Part of a small language model's weights: 10 layers.
MLP neurons of a small language model. Each row is named by its layer, matrix (gate and up: input weights; down: output weights) and neuron, and shows model dimensions 64-159. Each number is 500 + 25 x the weight over its row's rms, rounded and kept within 0 to 999. Numbers have three digits each. A neuron's up and down rows have the sign that makes its largest values positive.
After each neuron's rows, "fires on" lists the tokens most often at its 100 highest values on Wikipedia text that the model never trained on. A number after a token or word is its count.

L3.gate155:530523494522526482531510498531513496485487505518489448527498457499539484514486525499514537485500471500515517541514514547466507479492473500453522527516481509504525494487470512484489521521521496500470510457514502491538512502538501524542456502459452492506488535478495496540528492509505463475
L3.up155:488481491544459504445519451477501480547506506509488500497473537470487488466480485472506519533511548546498510509513493515534497465484500475516493502521517541541507513485529478501494481494488515494526537472523496520515575474512516501506521463495508511453538505488496548506484544473501489502
L3.down155:493544483506543491487499518496492480528517497478486513479483521473459525510481492471477510520512517539547539513518533515539446472526451482476486529488545487475492483544511515487508530531483499485464537487514512513512503485502520469502483465514507489473515520510508474536464472490516516496
fires on: "1" 40, "ra" 24, "erm" 10

L7.gate100:546503526537523477531468526522527484487478516463528487495445487500466487514508483521511519538471561504478514531532476479513517590489503499482512504456532506464513505509509506480549511501485497521479517501496513464525502520508488510503511496498515515484488536523540523508514472488502484501
L7.up100:518471501511515499480515447514509478479513545496505480482493457477510501540530538505482500514502497492518464501493545522522537520542531491471523482496492493499527499511497494501516484453491537513458476505464525504526496493482487477487541440465534520481468506495454473475481471473494519571
L7.down100:538495525462477529483462523514474500466461513514522466498516455497499509497470465526507472540490464463489484499548509500530500530518495532489491533537517528446533472436525480584512497494501506478507515516478497516503486500530475500465521470472513483512497451536526470482527452515465532536
fires on: ";" 27, " |" 26, "G" 4, "ec" 4

L3.gate272:472521567531513494511469457518503453537516503492523481474505483489495489485480503499508505491495491512525445507508521478487502541508453475476535485490528525489502505509474541486493508476490507526543539486513487499473504505507518493503506502504499479460505527474514519478526464499523495477
L3.up272:491539492473474443471485477455513471506534489530485527481490490497497494497485456492512488476529471537553475485482503533478461515482470458472501449499516519490463504513492492497493497472522455452493486516487486519550462481490544485506472470544506465475525510509463501496540507505453522473
L3.down272:517517495478517507498536518479499512475519497491493482530499468496471546487517496461496501492487505502554458511477522491511448496480506508501487493450500543496470517489531467475478475483495458500516479500540519522463468505502487543481501533513493492521483484515486457512525538502502495550
fires on: "u" 32, "at" 27, "ai" 9, "ot" 7, " only" 6, "ie" 4

L3.gate624:520506489535534482493459509470538451460508496446563493499516462493515501540545512494506519505506515506473537548512507517503531491513500544499485506512499497462497484504471506492511492553492452507489507464467531520521518527490448461489490485528501468516504514508493461503517481503461514455
L3.up624:494510479468445481478495576489494540477508510520530488507511457484522517543501504504510459432533474500495498522533490488517501522454449543490559494524517523456494540558490515467501529500485489496463495473468502441457506511469459473474475481492511513483459522557514488500493489517480544477
L3.down624:541461556453538488461546514516555494482471491526551532521502497504447484472494516484478485504449521484491501496511480504494506521477508506553511549507496507472488490524518542449491496445536441531474496519473463524511539519539481557509518485496469519490501492485500502521533545507498505510
fires on: "al" 23, "ell" 15, "all" 11, "ot" 7, " po" 6, "ept" 5

L3.gate671:507512518521483474474542509487502509484489473458512497516554527509478535504553540453553513492477507490483474509528495513506495519527515459467506514502516494490499533529511467504487532553494535501484551474527505525517519516442510479528487577503500541480513530507499466448507500504489508503
L3.up671:502522510532484482498509533469505495534483482443486542493502544558533534494510509491479459513512471493493516492509498506470482479532511491470491474541489506499494487469559473503501526516510551464530548503481455488518482526480484490465447496483475499482494503511523462524550519486502502498
L3.down671:492538475496496487506504552477504511509506475460500531545538522518484512523525488502522508488469476479455522493498500485476479532541542544521512490458508480507475460527478474463469501470472522482493502497532473515482488537505477510477488506470504522514501501497496484502511482530496512507
fires on: " Wil" 26, "m" 12, "#" 10, " Black" 7, " Just" 6

L4.gate153:527520506527506518523551500499491506492564474538461515517581478516490506470534542523472537523515495543508514508511511520537471482487500529473486477499517514504493561498495508513548593464500548519519485493502501473535479505512506519500497510529518508553543521505528503502469487510518526495
L4.up153:484504494474497493459491527563474474516542472516509510499483520481493484442508485497496512521494529477521507560473543529502532511477523483511499499442506533525473505494473495526488541492493520530490470470506531477489537479521495518522506520506529505520523455525523489534508534538500495433
L4.down153:501480516510495507479423467549490507476520522505489496492483514503492490501523478456434526521478535517491472558530475526509496492510469525514491512510452523492491484473513526510460513515486546517461457488465479489546501488516476543537506455533494503505514468478474483495473488513542529531
fires on: " (" 58, " up" 5, "te" 4

L4.gate277:488465503517492494487484492528516517510505476516481517498497482503494505495489521503466458483494471489456524502504486500495528449519494493473434512512491468473527487478467486522462507509482534462501529485454468487469538461515508512490474496479512456533495478504473450502455494502511475448
L4.up277:519477528547499503513462509499487511472542497510502493516504504453544474463494479536481494515517545489496502499481513460523531484492495512475524525493503487477564474481529453501489493498489523533505493513473484512492518518481519526491543505520508456481504480530497508507550474510522478482
L4.down277:557488523549469520495488495494503453513510493499497482503492503499533470482511499519477479499475514506518521510465512498542520464484508481517509522522511479518505476499535483505476462490512472513514495537442447505509535534525457519515531522494503521482441477489511510458483449503514468469
fires on: " pl" 37, " Pl" 34, " Pr" 20, "Pl" 4

L7.gate563:511480498485501539469478503520475495476541509520504511465502492556539512509498469477511539545522524509511494500476501528528482512552507525530506497507514474539488518498511481532500521460511477470476449489529519497496480486503494491418520456453514521438524497510485529510490480505516514533
L7.up563:516492466499494516503439530457521484472518495524524521480493490509506500519472475539516502496458519515530515490486540515497510522501458503507499509510509489516525497562477485491541506526513478488502479512517549435533478496457520460489466476480488491536490468495518506456523486535531544495
L7.down563:528464480530498494542520489524530528506521456524508512496495486513567492484498483521486506524519470468498470521470516495495505510515545532536483512545518519530516525555482517513511565511525476496528480522481493501485492495512524523493513480493566547543528561521501462514503497559523503495
fires on: "1" 43, "0" 13, "2" 9, "3" 6

L4.gate745:529544467520518482501538503466501515493491501502521481472528502528519443513476504439508463478487502508522504410514513457467510507521488518524488482493470476486481467543479465540485500462461509491520494546495499526447502518472488505500496505497491550504518485485501520481500515499495493509
L4.up745:536480522528481493517510540488494490449550526488482493507532502483477540465476503571542510507479487523459526490500481524518484474475513511560471480481516491482494443485480505509495479472477466490483482513480446508553517456510539536470490497502508514497497512449504528528498552475485477512
L4.down745:545520454517521500526488482493514457479508490495498514475528451463482496510523545473508502514469485471503494454490532478467485461475526489524485518498471477538509526519523520520503521495487496513480490484505488573474460509482488490522474461495531508473511490464495504488477524487482478496
fires on: "om" 17, "re" 13, "ire" 9, " incre" 9, " me" 8

L7.gate630:509499499465522496497464489478549482523505511520533442520483512535496503517506457485543514514499504500508506511526495514525487481479527514498454491512478526513465493470469538498529505519476485484524506511473476543511482519541486527507512522497485532514506485498518562465491500467511457475
L7.up630:534509512482482456496521468461499489506496452472497497556505529493519532556490506486422492502536481495488475504476517525521494484528490537508455506460529532488526484503521502520525453526479551500541467483474543504547513459481545457517475475504494483475482483496507501459548546490482514525
L7.down630:476475495491485498515490525497574485515531485473490491473491479514480488508545491466519527519481495459524502488511519503515483470482458512495438502525500533499536496508464518479541502499484499514527525516461506495487526501501483518489521501473513545500427519485509496514511511513490540462
fires on: " pl" 38, " Pl" 23, "S" 9, "pl" 5, "Pl" 4

L4.gate225:465516490466522471543474536497511533508527500497504508463535460476501543524522476486503517520467519485481496522493522487460463508526533501495520530525451505521495514486501477560516559512527523542508480506454532532516497481521502511488515514462491489511495499540456510500503501480457520537
L4.up225:501499549504497475495488477466533505540475470519512453463496546498483512483526524531526524492496452503517498518467486538557474518481506540500502526482554471545513462460500519476480476481503525490527487469505498488555478530486477506482483544516473542513502536497474513546533516513466463484
L4.down225:457476555477494545526498528472523514462475475512481500493491516494469499498461502507501502492512432516489475524517494539492498486519484503510501510522508504485508477467526503540513471561507512514586481500443511515513523498496501502506511524443453479477477496488468510514514477500489453547
fires on: " Y" 38, "ä" 9, "Y" 9, " Cy" 8, "O" 6, "h" 4

L3.gate291:476479490507551528561501513459485504547501517508515496494553485517476495517519486468519549490474499470512493503519517513519475465441458517458473507517488501550561509496524500484493547476488554500495488493483483500495511491499525549497510507482471523467518545514491496510541491491540488490
L3.up291:481525527478520482482488488535497526498517510524524464528547506552488505464506489501504472544509447505498492508508490458490460511495516513501508502503519477525518516489458535498466519485528529411522441512490504472542487492503517517463479536509470539486507464521511480508479481520483456471
L3.down291:481460557528503502509518504457493459523511468482476535524502505487508504508467517486525442445515503465508474542514456473513478509459514494541472519486492480488486510483525497490460544508506508513529497461512516498543439470482518487510502430477527510495473491554504503473534480501474513510
fires on: "re" 12, "ort" 11, "o" 10, "os" 9, "et" 7, "all" 7

L7.gate697:479478499508496462481515495491500525482503482507521500447503482476481510507485500538471520497512485454500502481510471504501449530513438529484536468495506458523493452494503479461509514517508462522540523434507511472490529473468518465532469496534473502516495535520489490497506524504457504528
L7.up697:507517511472504451475495483531543506492479506524477442493499500502475525503473494496463509453496469473537510522479449461505479512548481506487521510489498475467481467476485513483487522507451444498524466456513480558493497492497475543504497532484489511476517512483490534500500494478513486465
L7.down697:494452497520528490488508542522504498472493503529529498498471464483493503501455527510482513492506488479523489520451491473486523465497519481496495476498514541522485465482490522480440448453516521505466510513490467506495501482494486507520524494488455464507478519468486518468488480513482468504
fires on: "," 53, "-" 15, " and" 10

L4.gate171:498497492513497449486523478525462522547472480517502511533525527507531485504457482488482499544521483513518462525527549499501472485471514513509469490489509476525527477523529529467514554494524523518537537491499500487498517538485532477482518494453510473504477532548498476565513511496510476508
L4.up171:482510514534506511492475496466518478508529534483461505518466532495497510520542521506512538512496485524487491496501496505453483521489511505448458424520500459491536527466523504498522479474505528499536503464509483515480486497557525518486520489511511483506523523466514475493487473488514490514
L4.down171:481482516487519511509521553523505531482539528510468459482453476468448513497546508501494506541511474478507493532528493474463479476505534493523484539523489559557502494501512502491492477479509470508492509528463503504552469474503486489548526486462483478521488544504497539489507438471508456464
fires on: "al" 16, "as" 13, "or" 10, "er" 8, "est" 6

L3.gate185:469480438506470519487538471468518452497517467513496464462499498460511459486514486520453503482484509487508550510431503449537534492487503468499513492491476455485509476507517512508486483482483525514520550478500495499472529458486468534461477485469484523488558490490507493508499527508521483492
L3.up185:520468515513510496460481535456530502486515524561480507480469507493458489515509525505456517525500509510488475495511522560497486551485507480456499492491507495513483442511469534484458455496464505485523526467484527506504488454493537478503536463521494460504529520502495548460530493496510479477
L3.down185:473511485502478486532515513485502507535474473509476509524502469481466507499512481514493472477484484484510515516461529490429483497525494502521497522481503520538517475493507483453499447501512520488490484511501473502508536514510516492483476526550458529498442513501526468520467453538463523555
fires on: "ie" 17, "u" 14, "e" 10, "N" 9, "D" 6, "on" 5

L3.gate343:500506528461533505503481479509484462522460579534486497484504465539487497477480470468454548509502472530491467480483527491483517538514514515493503520463521511471513483528429482475448532445533505464503505476522476494521473515490533525479493512483516564550526514530535520516541474478467516533
L3.up343:525539483502526528444486509465519464523493539475483483506508461502481509561497496450516468519477469447495501491492508485518471467491486462490499479499477477516461509497483456471460507491539455492506521501510485509449512494525502439501495507453478518539504516487493490488519564501533514518
L3.down343:516472470482514508492494463452475507505488505491471478514499484466499528496491442463528497508514473522517499523507476449446475509525491462474505520511502510529496531487511470536526512470508479506545530524524562534506507521531495495519529520481561531479503517529500473475485502486447525524
fires on: "c" 50, "i" 24, "j" 11, "d" 5, "isc" 4

L7.gate641:497510487482504493508497488500534448498534534516471482468454526528522513473461507537532520518573508500492515526470523532486514494540513487508474478476504467488526520490469474468543539461490479558519505504498522511562481500510480527553517507479514486458534510468487494528494509488509462492
L7.up641:579527524514560528488511526466534480505503524516485533535519521526502497492528538556517505490522552472521507497495514512480495503532514454467500492491509537475503494526507493484490509512477521534543483479495483516501481483480487492520477552518492474511529540479512482511486504456495521480
L7.down641:521534492506474482482512527447496486510471479486503488492487496503500500547527525490524483538475470486560484533490549491502521509446540462474471456492507519509502483501491518492506472516510525486456504459512475499505516465512475484518482496474486475488467510520536469532512455459482484489
fires on: "re" 24, "s" 17, "c" 12, "r" 12, "-" 10, "ing" 5

L3.gate767:480487504492487530485535497452503477517502448497482470474519527512510520459508461473496564472511503515491511552520502500496532522489514494476483506467480453485531471546469525512477537520505513484509493482509460462529495481493482485486503492547486490482520504501484493552495532530487538540
L3.up767:502503528490499479466498480484466463491503514522532494472514488511516530516460475531483457480536516548441464519497519520547522530494460474512500511495506520488519494506505464502505498474505527503488449515475492483554481491466464503479483531476492474506483471499511483466487466516481475475
L3.down767:524478535502530527501529511566511502510532491522484515465502471534490485455505462491487465490506517491534486501525492526521472466491508516488519523485525478502474506475490499556431470465500508486465506483495467480565490492453505522457510510539526474490489480543500453501522505508475470519
fires on: "o" 17, "e" 12, "am" 10, "os" 8, "ive" 6, "ase" 6

L4.gate702:516502499523525523523524472516469545534516471460518502493502463540479530508472515536526524546497515457480475506499505493447497476558527526521483473494521501498484501524473545447487501486559484551517494506470447494509515481470532515493480517468513472508524507504448498442506506564451489493
L4.up702:495502555548497482519580495478465499512490497512494527494511506502544494507523526545501494506470554470493457499545510499470530469527517483505499525484477460502469518528448511468552476451471506500508502549490495507516500481443486517506529518471500511534504477534502465488507499493461521498
L4.down702:486498500515484513519526512472502495474507517503496476522497514487459562517463493530486499493486522483527518471480512533499506493498511499506498459483499504487495496511481492521495476487522463532486473513519488504508547432463485522482522505518519501479443482518499485512492502492445492497
fires on: " al" 35, "al" 9, "ed" 6, "ell" 5, " met" 4

L3.gate62:530511476538488586479529468477527489501430509491514473547474500503495537498472524484518487478517503517457545506493503498504516503489498526434496510496513479459490495477491459489480541486542472516441476488515462499570496502483484464449488522486467530514508530488500504466501489473452489489
L3.up62:512498522508479522460513544477468493517499498526462524510521498537536514523477514489535503532495484502497482489497540483490482501504504481474467515489521507503475542481483491491519489461493523477483498482469469506494559506533507485529496496471506520551509507499519508483488480520481467493
L3.down62:473517505490455491497515527444515469548511524491481504478531468527478482480490489482510492547480488483472505541495509489516444502512522487495503492537508522472468468508462486536503478467534513498470538504463517463437513539495472483524553528541523525499507465540538499467468504533507522511
fires on: "all" 13, "d" 13, "r" 10, "c" 7, "ang" 7, "enn" 6

L7.gate380:525486505479531457527483494486476524466531517529491513496494496527518464493486493489513513506524493500475556509501481506482533455480479468534509509526478480483491489501503485541506516514525483511550475476532520497521496522490503494504470476504462533471528476474477514493516485488506467465
L7.up380:506537494524498535546510529479499495541484506517507503520479509527478451490498500511481499452498492471479517565508481535499527480454461465527491461484539477541552560467458507529529511541501488524501491517500492575521499533519526525533489479526482539500490466487475495503488531503497520497
L7.down380:455530499495512536505502508457504465542517470486488503476471493486507427514506472469537492496514484491494524517496489520527482467440511516502513485492495515498479510517495489512496496525502527502475532528482479494527507496463513466519504512467544550497513486527494483534484501518509497513
fires on: " ex" 23, "an" 14, " des" 6, " for" 5, "ur" 4

L4.gate87:502486535547482490515518538437506483524502464494500513477481521501468500494500471494496496513483519520499485534506496516501475521506493500502509534471524465527519471523502482493509558473513527520492500515516538461472530477547486488506491531528527475484486519504455499501430483505482472523
L4.up87:518506532473482495522466487492495532512520540492493464508473493559529512506504490509477505487507510505460464560511491490533447498490496518522490495482536469485532505509534501533539554464512525484497490510513480513501511502506529511505498551518458488522475513557493473504514480493538489496
L4.down87:531484507514476494502548482462512507489479517441452472492477479472536468481512516468518526501492551472497485524506534513510525455503509497490480558511528496499504509506490503489518522507531485507459464508498524512557542498515506490498527507492454460502449506483464514519497479497499485491
fires on: " un" 56, " Un" 25, "un" 5, "ly" 5, "Un" 4, "ter" 4

L4.gate33:485514494470542533483502495479500520474495513512504476522499515533486501502503508470515501466499482516515478484509463488495478519545446472500536505520485451532555508502467478511457515505477506512523469469526489527470497505511466467508503503532538499470493458475477505503514513523510499536
L4.up33:507527484568492536475519480493478519470534454467539477504497483463502493483537518491506513495477535535467499486469506509475535476508510487506478497483501511477542495466545476477505535464449500492510458491490431527508497523510493505480494476465461512473511503514484465474509503475491512456
L4.down33:495488488513535490495481496520439485526479518465506549518502492510504513523495464527484486497498449492542523496509492474519513505541507500525487479559484495462506483531515462505457532472482497521511460513484473488503502489469513525469495493504514511478484527469485497464521522473543518501
fires on: " there" 27, " me" 10, " There" 10, "ing" 8, "re" 7, " it" 5

L4.gate490:477498472526490497517507524483542488529528485456520489494515509506498493504503533491504511521449527528544499467499498447518462526452468497462555466502523504509514549540516469499558476493479519449477487462509490501522488476512499507469501521505513521539507485511494481492455517475527506493
L4.up490:512453510496500526503546510500497515551449492479515540500460529465518520514497505534497450493489491464473488506521478503489579474510455499453484501538525535472478522515489518476546526503481483481469522533503500530505488508447471497483504476474506498457499486471531522504520497510526495523
L4.down490:551558462519509525479500489519500482526500427559499474519502474508531476518486536494466485462502538517555476472455461478479513491475499477523494519490526491464485526505544546505466495482510532527528516505500509497518481507489459533481470463495510546500525507529478522524492537474514502508
fires on: " ad" 31, "and" 16, " inv" 12, " tri" 9, "ve" 7, "ath" 5

L3.gate534:584493498489469496490467478511502514512550532485459506514511548481527495469479524509455505464490506491530522532510509503455480498536509498497511487481475522499524511516495558496507485541475500528520521471544494449486489473480502459456480497469480468520493477547462467500502474549464492486
L3.up534:522509466518539476464486553468438495494516465521486473523460474450472578504497481522496508489485491490534519506499537501548483495466486521470477474482519502536526509546519494507524506498476459443491483447474510493515511520487535451504506475495479504493455466489518527460530502529533552516
L3.down534:523542498513486512466474522509502525522488482492490513512515471525485545521506468524509462508486522455526491546498515495513526514506531503499513459489529518499496483521508481506474460469514491467465478503521452494469512518469560441493453442538506531491452473488513470538481506540482491496
fires on: " r" 47, "g" 9, "it" 7, " Sc" 6, " sc" 6, " Ol" 5

L3.gate570:514519522428521471500532517522507513481508537473468495542521538524497506512487494559530511530483486495483529500475498543500488503540445491494472479489489478490503476517470524504540494463478503500512521499493508534533470509514518524471517463529517512486539483493508485497549526512491508518
L3.up570:540482561515492485494480499569483499468503482496523478527430511529482529478511506507525448505525478501510506526490482514475501466492513469496438514528522473472490513529525546460498498474491511513440507503505518483477464513522504516525481502529508525487491487494462492502524519515507446488
L3.down570:460520518486502481495503484517521497543481500530507514480492470475554456484518535544533477499515476506508457526520518518478494480496469488513481462529483475533497519524485509472527437477469506502500512490496512529476480495517481448476491506523519476531438468487493491528535482473479464495
fires on: "ing" 17, "ation" 8, "s" 8, "el" 6, "er" 6, "it" 5

L7.gate281:505517493529495513529509491492502485475551467479509521486585489472554531483478503534500464511493522506465547498488515544543468515475486481528515514481530505488497474504538459519518508507484548484480523515495534541513490518513485521491475494489530490461493488517517459468542485464544430510
L7.up281:517512536491549487485521501517552494479449488494489524492516505549505503452492479500506547502505522489531455499493479546480527561469517526487474491443501498498501506477476488508530538542529499509498469479530468521494470541539509508500477477480505491501520509503483490526477516499537515429
L7.down281:527508488543449502475517493495501466478475483508516493473505538512519499561504454495425530527463485492524531520474520508489512541491474482528505478552501487463527567476546526541455526488515486439523509482520493508483490494507496532471499464506495502500507497500506489535475477492504442474
fires on: "re" 18, "C" 17, " m" 11, "M" 9, "ra" 6

L7.gate47:506545520548545490516508511521446501537478537524486498520503470496480447476543509451482501449527498517503470475504513545496495517499553510471512499503480450496477504531495487506501523514551535471462466455481480481505486495516465542481478475475499471490507509499500521486476421504525487506
L7.up47:497535465561454584511538472484495470472520482500470494482519494508520493507525473537508527521517465530520482484532494519499510489542487490511504530563484515496494556470532508470491503525451492509485492503475466478463528485545523481495508521519484496501499478501507520513483515513527502534
L7.down47:519494487492525534492526521494485491481496506543444505519480505470497490518454476529491489515519462518509525447495521500502491523478462507492510523543498501500504488537489525517516563505492532520479512472528463516494535510475492507485483506534455480505504504505491538559506510474529498469
fires on: "n" 23, "N" 17, "1" 15, " N" 7, "ten" 6, "we" 5

L3.gate262:515474509485505496528489472488444516502556481529517475471543505490508473484512476509479482507467461465506503513522481558457496498533483489434481512465513493524514471485487502506446520476478501498542491493489518495475461510520525528463515467495534521509500543545541473507507516534477462538
L3.up262:485495472481481491533513481478510478467492488519520477537462499521492515500512569492497526501500480470482521464491462511532479541541494488510527502483499512514494489479487521521475494495539502543504521502504486509470474501511510512485495489536558488470473445466476495519520542461501559486
L3.down262:504461478511467509489483469457501442513511439506523473484516527521513513552479526490464454495518510542497505528487481499505558519535529518500545525465513448462497496518522500474477512487486511472493470540488511492457512493517495506488543472481492493512496480500489518517471503499467512540
fires on: " inc" 18, "ell" 17, "z" 8, "ed" 6, "reg" 5

L3.gate241:526476509502486464486481471512496507540544477498530465521508485553488513500491448526468530494516525447512510488483471521490478533567453475496538477504462471487529489521500534499497517542513525463518504491469491491468473515493493493505498507478480521481507437487488524506505506516505519485
L3.up241:510484488480502459488532481493479518453492504481452483519508448523500483490500488535503496531460528487480471488471492512508485474497511519489507481475514470484504502554464519543493497540457512529527495514519551472467521496486470507462550498478542474540508504532499471467477549522471539486
L3.down241:501463474520509527522524511493551471525494516470516510507526535549476540478522505518527535491455501469474526507522510476502514518524508557458521500516514499481503486501451496485532513488520481486500511549519452490494529506501501497540525483489477451502471529523477508488505504488490497500
fires on: " al" 14, "ed" 11, "elf" 8, "ard" 7, "ey" 6, "s" 5

L3.gate29:527521488496514504482522500553514464507535481468525489543523493488525514508516519464492466458473495516456494487520522487497540527541487502490520460481513481487543529475498511532513534517512471521519518454496503545503508524486451493498497512491488516497491506526535529487485489488444519505
L3.up29:514533496473474503510523489532502436508513511506494495478505477497506486494506514475485467473485523499509516521553509442520492497549523484540550491455510460491497484530477519520463500508491519492512500532541507476514509495519485492477531523489522492518494487504505486532521478486505508526
L3.down29:525523485498500513496535504485495462503475491498530532497506489547547548499488507480526447495496528458521521473524563525488499487509488462515543514496485489461519514475493481478460483494483503508497486505477527497511496511539487517479470527488518510530484516516525522492490556472468474497
fires on: " le" 34, " list" 13, " Le" 10, " beh" 10, "gr" 7, " sec" 6

L7.gate58:507485523443494493504500478505479510462523473502506474514471496478525467500507478470514514508497513520476508484483429499506501480449482512510520462477441436506451511523506528470490517524497460493504501482517524503517460503521525482490523501462507508525506516499501479500474461490496467493
L7.up58:500525506447528475504508486521518509489523537498479480501490481567543518477498456531510497499500458461485492518516453516432461485475482475514523446507464449476467525460485536447558507462483508525554486478523487493492484481542512534449491550492506513513494519476509479470494477447510482479
L7.down58:517519495485498452456521448522479517507482526496487519437537466504489534526485525497507497470491492510479476491474461509517511491491493496493513480512444486540509513514468495504490469508495456517538519454496521471501516530547505471538491507508512450472470497523502523466484497501500476531
fires on: " to" 26, ";" 21, " and" 15, "," 11, " or" 7

L3.gate372:516540503509463507522533460456504529476432479511552447513530486512510515495535485513509481497520487481486510517530509516528460488490504520490526500523495505490507509504540498534509523536519507499492517527497538489490496494484471544507503474501493483484503510489477513520495503493505527554
L3.up372:491540512531516504498530523539548551471516521529527482525495547499540483541504511449495480530519509542517536496470485543491488488523514524499473495511478533463467518529494478536493536449516502488494499484481542498540516472511460547535496495538510505483462499483502477465502498488519474499
L3.down372:487544487500491498464475484511520537495480540521502509503471464515565524519461470491523484479505519514475517512488501508500471521511520530473492474485468494478491486516481476500520562467516482521512462491436540475540490487502468526507532496510483493483423504529511522504492517535517480461
fires on: " b" 97

L7.gate596:528478512515520479535488544476494503533501501480483473482534483488515517494472475524491480586535547513513503495537494510485531519504499452501516510506451524522481489510508477533525509507518515479533519449495482513486480470492497482479487500446480477538500500522490529523524503491489508477
L7.up596:489533509468484454493493520512535479461463541518528504461492501463450510519494492512535546486481481474513500508525505509530522509458513488498516512492525508529500492458471532479527523476479519506541481431489531483477533488444501492505540535517477485492462516483551473467452498472502537488
L7.down596:497506516482474509499507528545530523455475496514531484550541470465505506518511470469470521487513510521512493544554502504467478481491516509488510511501524530502536494472500467504469581562465465532453496520472521505539466528473505503541539502474563478494428549490479483464495536485520491483
fires on: " y" 20, "y" 15, "b" 15, " Y" 6, "Y" 5

L3.gate133:488581512532507491560475501488529481511483498490486509458483483547508471477514458478522526508512510531505466498538519510511494477536527534503503478528493520507524495552492464515544491574513471490527475443506538500472470514528470520508527498528538523537476542498510465487490495498517505527
L3.up133:454532493481511435522494521507532504508464544541532507495454487559522490479536499460539493524530477501537486467500509522509529488552495506463493495534497512512512518513479470501488518555545497499508490488489537501501482516537485509499514499493569508520494558493491482514476453492489499474
L3.down133:482521471508481504500500510486539498529466534525499480485462526499519520484486495484484496475516511516497484499514502493483515475524482492487510472522506534518515488504486474510496516525500473499505497521481503495501505467503487512496492508487509504502369521497478465511482493490508515512
fires on: " b" 74, " B" 26

L4.gate453:506490500479539478460483490524514546487495519503458456479525538494507506450531509517518475463477456486533519468488516479481515471474458528473513514496504535514459499542498479490474498504512512507541516465505513475452420488550509492477481463503496474459489524513508496509556499506516506503
L4.up453:509542482503492463493446519473475516484542487527541467472514510468491518488497506486520498563488482551469510462517502474508573514527505507520496465504503526517440474482511507490502499470484489487482530479497521480450485463508546523529479478510506503520488502492527534480499503491508482510
L4.down453:476554508516487474481473462502491513513484473479442476520483527521478521525519523507513489481473471502509482499471529526501519537530483492503496514512514518504520482504543507516510497494504424509514508553516510534484452525501526476499471469499495504530426495490507550490505479455455452452
fires on: " sc" 55, " Sc" 21, "og" 8, "sc" 6, "ag" 5

L7.gate649:497525534493557475482514468539478478471514506501482451512496496481537492520476485529480483492539487451476536509526461486489501476490467505473511540525468460465455490502481509468529496536500488481462548440495510538523515486489518524515530512515532535494497481470449450470460474500513477490
L7.up649:538473525521544459526526487530484505485511503508491515479543491505552500488540468510493521490524467487487476502544490500530495495484497540508501525523508472489504478524455532489530528523518533502517514503502438528477508500470524515530412537486501524510513435465515479484505494518449448485
L7.down649:493490512530504479494518487512522527495507508518515483480497508529487466505512533515495497479504537503503488496501466548449470494513487547498497524525513494520483478491527497476500464483501471498502531491500525513503486508482506523531510521517574522486487470523538503468472483553517509497
fires on: "," 51, ";" 29, ")," 8, ")" 7

L4.gate439:534490469524507469509512503500492546494463498531485463539533513463507499518479476505487537472490527538480527508491505548462501519467499542462513480502519476485523510435473474490487510496487533481502461531506480515514534495520524454512455470509520515493536497529496507452518518486533557470
L4.up439:488497534490499505470505469499473478512467486539488496492489493466483459513510515522495504549455509528492496506524533523489499503491527481433512537501527526514492506510513481543435529520473488531539468506544475441452507486458477526520498480483535496494538532479474527494510517488485506531
L4.down439:478455530537500506497497487530479493518455512528501467515532515485490491436477467502507510504523485510493513522530515514492562520518526459531519519470479494487476501505490500528507521474482513530482515507557486441528498479460550537517507467489522477490484516503520469507476491472533501493
fires on: " up" 44, "out" 8, "let" 6, "ul" 6, "are" 6

L4.gate434:508516492462547468493486524501505463494513521506516504517480469486472495515519504491496523505528477523489474494510480542533498498511538519459477455501494484505556476512488521499523506503518507523527498495478494570463511498502471473520503520461496487455491492522470494518510552509525486489
L4.up434:482465502468491521447476492497529475556504510521511491540476515506503487498517479465522472500515472515474517506509541474498450505505497492509505502512508494500532511504486459548519494464500489465493498519504472510529517475497513524439524502484558435442492497523516455475468545438516526517
L4.down434:483538488474519464517534460523532521499457560552486504534461504528457487521494445531488500485489445492510504443471512531463509495504493483501507500533481522485482512467506481524515490481541502479504465493503545514483484457487506515480480483522508510525517531514513543531480495485462527510
fires on: "ing" 13, " on" 12, "ell" 11, "ill" 10, "ind" 7

L7.gate97:514453484464511516513455504488489502519498489500469457497481469516496469463480452491498489485479491500538481510477497487503497509487522534467514523539481480473532515489520496503501534474467451507492477487512515542505486483482534508470534505519500507457512521548494513545540484498548509508
L7.up97:536505462486528478474474489480512533505501473521466515517490442543477455514515534495523527480504514545501492497518520494453496515530496522521502488511474526471526455519521554516497518496504492537485461457488495522513505507523555508451501487533513507475481481481491491518456477491512506493
L7.down97:459499454519511482515510498519452477483503506496509480496460503449573512471481527544490523501491476488443509501477518492524545503519530480450478465511489470487473518512484526464516528491473454496518488533492519533525473502495533503518492531533493501469534471491463482539468476519496515497
fires on: "1" 65, "0" 5